python train.py --norm="rmsnorm" --rope_theta=10000.0 --bias="none" --learning_rate=0.0054 --lr_head=0.0053 --final_lr_fraction=0.05 --batch_tokens=[32768, 65536, 98304] --dataset="wikipedia_en"
MLP neurons of a small language model. Each row is named by its layer, matrix (down: output weights) and neuron, and shows model dimensions 0-127. Each number is 128 + 24 x the weight over its row's rms, rounded and kept within 0 to 255. Numbers have three digits each. A neuron's up and down rows have the sign that makes its largest values positive.
A block is one neuron, or neurons of one layer that tend to fire together. After each block is what it responds to, as a language model described it from the Wikipedia text at the highest values.

L8.down64:140122192120119141159113110146103106089140127148144141132142117121090117140126095128146104125068176132167130115107135148150117099117114124116159135150133131089141144152144151122140137101161131122090146139164104083126075135130163135139166124112122132148089093099115140118180152081109155116115120105128082122173160143097155080163133136130136124162130166161123105088094147113137133122131
L8.down169:112098167154092144180114144122136091130108127117115143148123158109153084139156110130114140121104138111138084106141129151112143100143110105131149169144051076161127157107151108094133151135135121129139127103152122115130121123128145134160111060118074100082117085120127141137123135116105116145087113119148068116092133125121132102143127121170150118091148157138129155139111146120117158111128
L8.down344:142116168128102131112144127109129116168148102088117117158146097126114147130138116148134145136129089140181120144141152145130108106099070141140103126139127122063107114175160121151150126149108124139118125137136151102126123143113140134180207129111134162123122100115121122141142184129114154106126149142158096129113155107136108147144148112148133148117117172131120141087101137098101182097145
L8.down395:180119148102153113150130119125125082132123113169124089108142141165116137153155130128128131166183104092151104110083133115135080116072139094164126091163128133110132171150163116131130132112138095110123095138122097147139140173123148158138125154118113115153131101184129092096130152121135137110120131157131120110114127102075144129115128128151115166136123125151152105121108144132121168148124
L8.down411:188148164134183118118109122155128114086125149159117144112128108154122104138116127134119088099109112137120173165110144133104140137106179162100133076150166106174153122146092176135129155135121148120127138124172127184092136113126170141154150137126114151139141123158119145132097128165122085100108112101152090085115107109122124112069129095140139098133140161139153110106158115149165107134112
L8.down482:131154143109139138138142108088117140070129142111150098135078145121131112135091159141150153158126162138130090133105122128128130142124109119130114106152119094070101159158135124147124124129114165119152141124113128107140149118148149080123134097121140111128138112169134118144177183164104103121161176122133099125130124152116094123146152127081127159127109086146144160135141182124130123164112
L8.down622:111138161093125076136143143094118091170109166155124125171144118117104125094171108099164137189129095108118126140136110126140078144123101136132143121095136151065125152115124143126121135131084099136179116137113114107125106123100167119147141162093119149124095156086123144130130150139107118133121142072094084167098127112141135105089124127128133127133115121135144106160122146077088152106148
L8.down981:135126119112131151138108149072191155106101143139118098133143101110103186179103123168119113101110110088100133119131135099128092141155084133100115174108109178119108122100091116128113146128121104090140140159127109106130131111109060135143127105140134117157128150122128058153125160116112108142112109151147129119153132168084132122143132119150116173089135136148132159118123132148121119098113
Description: Inner or continuing pieces of uncommon proper names and Latin species names, often in tables or lists, e.g. sa-ban-icola, Vir-en-que, Car-val-ho.

L11.down63:148095130106164124129136141113138139124093127128116111114109127142171107151128159115128150122072175120140127131091125168126143169082075119125121142105151092105115134131125152115122173123110119172119146118144098121098126115134143139085131122087082123130151096142182127123107139153163145158146127112126106127138140155121107139150104122096125126110131116112152115165118175118125134086143
Description: Capital A (sometimes a) as the first piece of a split name or word, often after a table bar or list dash, e.g. A|ries, A|lwyn, A|gra.

L8.down8:129122113105115109160185171131111149141137183131099096128129132114097113122110140099132166111128145157099137092150142137168120163148162149124133132164093108118139110120134132123115150133082137160143146127108111102104126170126131130136120139115176148096118198163180138101136083120138118153113095096171149122134129112126149141148100101144132143070128119147149127113174150129100110155130
L8.down186:106120142136090111077162157137136130125119114111141112134056124132148130141081116113175135138132135134155126129100126143135137112165124136121127113114124098127135149101121160125090113096101134155131138126154169166114122122184113137137144164079101111158145111139175146140149140139116129146089091129117166099133119132132118156158111177139141138113139109151136135201150088135095083125099
L8.down286:093152146142116145169136151119124103110127156095107123128124107150101134137083119114084157157104152154177169139118133119109105117109138126088098136113064090142177170169121103138127132150139106154129117144169138103130137137109113137138094118100085143083143143151123156130116132122106117147116138100152147123124121097128116128109171104125146131150108140147107198112107149127138145159132
L8.down415:167104085151141086128107118115146117130114160112108135171121108151124133106118150142106137117132128160131115137085127105185064171121145130133119151138129130171111138131127136139115151109151122161122175137125194157115106127087120100110137160133101124115095124125174193147098078118173126136111121101135093134136109083093134146123068129123135121094110159125151106149152081135111120105142
L8.down475:107137169111061108067127104136107127161152095136129138147148153148155102175109101117098112139121154140123153130124108139156138095163139083091115131091141084084149132120062104134162103143108151137116083096106151130146144099081131126141124162116122153138121135153145093107117128110119128164132124123137136056152132127117132133095120140135154113129141136107113103123093145156146120153121
L8.down647:122165119166119131108138116108143120156128109128156131093126109138089097144128095154157137100125135141187158159128135124125078111095141150116093100075154084080092159158149171135098143157127175173149143135152115124112085118124132137148123154116079148121180157106144088121127134087127133150170108110109121132147129115123113114105161127123139115149148141115137145126090158102123145111115
L8.down747:118129128117128103137162114128141118111157111131128126148134171130126087164130147121157161140152149147117105144159138113151134108179124149102123090114133101145149181157120152153135113115092114138117157124149141175119077108161114183126139144145156163108156144151147123093178124123073148150094134091116122136136134110108154126098120132126106115144137117134106134162157135123116138116144
L8.down912:154109105143102141074102132160140088109131163139119154114126122139156112155084182144155134172151138170118137145147128134109098144143142086157154139109107136087143162156085129145115089096112131157101129140108122175131107119113126144108129112122110162152142137124107110168106129109135134144168107087160100091120099128109157147097135188170169122114153139157137126093099141116155118141130
Description: Line breaks right after the closing pipe of a wiki-style table row, as in results, filmographies, squads and election tables, plus occasional numeric cells.

L9.down106:125152119131102151173137152119125113069130124114141100137167106129115079152099148154118180130164107157107091138137159086097138092111092131110138135196138120122161122125098184154102129140094115128124152142101139122140107139074152138134094106117127084125099111163116121145145147139135162157138103147127082117135129165000146124081116131109108108119137107162158119096154114127159120098114
L9.down377:129132143160106123107104131117119112172157125131123117123132153154113102176116145123158144125133129122088139126149114122113122162095194108103084102106090114175174082151118122131153130138082118102120144136113122178123143095110086124112103128110134127155146146139139127131090139203124094114087106116128115138177101127113146137168135087134154134150111098128161055102129109154149105162136
L9.down447:137123136119101139095165106098135126133138119105112108117126160147136113138112094117135105085103143106143124115121121156169137126101090136134159136126126099141128144102094162105119136155170111122121135159129150110150129115109107128143134142116147135130165148115119123181121070186099140151097156155131141122131080151056129108120097101143175084103116088089113145119152125166113115172106
L9.down620:110124110079113148134108086134113146108168152125168156093104147122089123169158169110120119108094137134118100133175102138097157172140161122142125110137118154175156143155125140110144120116149138135128144151145104159155108128104131169134083125129134124165120117114125071139147137122104110099116135114152114102090114120122146112118102107143095123139127103129127119150132175084134122171097
L9.down742:117134106167140122143110107147114123130149129146130165146109126161101081159095104118164119099137105200097124156151115129155199059116136099136141121135155152163113120131170108096165126123078143129113121151136120111120105131112132141056142118121135125149155141102147109117096134122109127171093088133106098136131137147123145099147145134113112096092091107080088115132133132147097109135096
L9.down745:111158076121099165083147132149131135128129117159104138110130146147104091138144141113098137130164116134165112158138086160121162145148124128120121116115096145153089137110129143169182127090112180126110080102142122130115130169136135129115098139111141166103157150117148120132098165136130093127139184143160117097099132140154144161125123116157107126124115119122113125106113140126156092116109
L9.down890:133118128126102120116094121087139155171118150140075097132162158199114125177128136126097095089129134135126112149125122140141132161134143148126160139117122124104138114179084128111130104120100135077132118129129158133139115120126123160084120097076151148142108157129163151135130131116119123146138146161125109116131116117141135101117146100145127113162134147149098159134149114132118138112144
L9.down1017:118157118143104115128138148139142096124124153108152155112110108112117091099077088147093088110101145178126134161133137120117169124173129130102126134103106120133136108123076139124094118148135134085154072151136138099130139107090148111120148142114139166162139137109112114140119096100109119142134129120176149118132112124100119124106150112188082128093103100125120136121129159153168133122133
Description: Opening token or word piece of a multi-part name or fixed phrase in credits, lists and tables, e.g. key (animator), Tim (Maile), Hold(en).

L9.down154:126136176132138155115171132144119092137152157174149145140174128142096135105124089146112134124080120144153143100101167134138158134120109109189174120111097151126112107100140099155120113097086109121124119118120127142105111091162123111091113050091130167115116142113147153141175139118092113120177099169123125083151153117140120129100111111156169120168108127114132111157132135152115080110130
L9.down229:134136075098125145121116134160112153123139109118135085113117123185134103120203181101095114179090123124120091145142112110128104113117105157135106138124132129137110148183141146122102147148147117125178144138120135152135126135135122112111123147105127147107113181096123128153126117137148100097184145121108091127095134153153175166130156159179133089112102119127129148089105100125088151119113
L9.down319:123157103133161146125148120090142137104117119106106127172087120160117140123160115098130135125164113113155149117109088124103147145099122127126141128137145140075123154127122079142145117085126167114135113120124167108127157121125106122100107121129116139104095130105114104108132091117119119092160105136104153099111127133150122126149107109065100174110146112095149177143114121173129105130130
L9.down332:116075160120163108128159138102131114131152102104148122149175122161105103141137115101096128125148093082176136117141122139155146113073142157137099132143194116136086160117104123133125119147124125141140107088121137112123145092136125142139140104122119138124133135115130151156129119134116114143138131134117157136111121105106160132129133128111152108152141127174114093130156083144128131113153
L9.down593:116170083141110184133134116158123131114124130100085110165129151141132106139126154084134120190183113132105133146135077109121162105110132126164129115094101167086169153142095135136128125134123090076112111154098123116110124138099070084112086094149116132109116123135161142140152143141174128155124101159120098112144134156098169110140116107117153131129061127144106140089117126118119137117139
L9.down611:089101121123112134128108070149109172161114159139181103104140118123117163119122092090100140113133162125156109116131127167123164094105145130125131075093155148081135108166136118113131202107102139175114148117095111117133086152101129159159149112169100149107120166132155121180134157117120167190132124111098084131125110147072111124145114155096114123168149174145155127128127127184130157137132
L9.down682:144144111118149172101138160117103189116135124137155144142126109127096100138111131158130141115153108125145150149115114125142160127085150098123117117116196150115131154141152142138115129099088119105120123096141153145121112149150121155153088120159176103146087107143156115137085108101157175136140107174131054113138144085044140113113076141137124171177109095102146124126121149143090125117102
L9.down841:114165122155118161082126109068084143177142131128098127156131152108154113137143133131121109151158094111106171108113142157142155138080127098142117112137158130104117149136101171143130103132146110121115139155160088103123101156110166157098070109147137155104143101120129101134102128111159120167088145149127174141123117136129139164137126146167148151123129100137122130138094137130115097131109
Description: Single capital-letter tokens, mostly A, opening a split word, acronym or code after spaces, pipes or punctuation, e.g. A|quic, A|zerenerji, H|TF.

L11.down1017:119137121152099150156090123107150108121118133076112144145131131099183120113116115115140146127140109170123124097067108113147121121124160174176147164139108099142104146134124149087140175162136128094168142133116113111116119149156130125173126117148129143099080121170109140092141147114180160115100123158135081113137112140151097143145148131129096105128167135140143103163137120076117146165114
Description: First or early pieces of names and terms already seen earlier in the text, often in tables or lists after | or "and", such as Ul(san), W(240DB), Sa(perstein).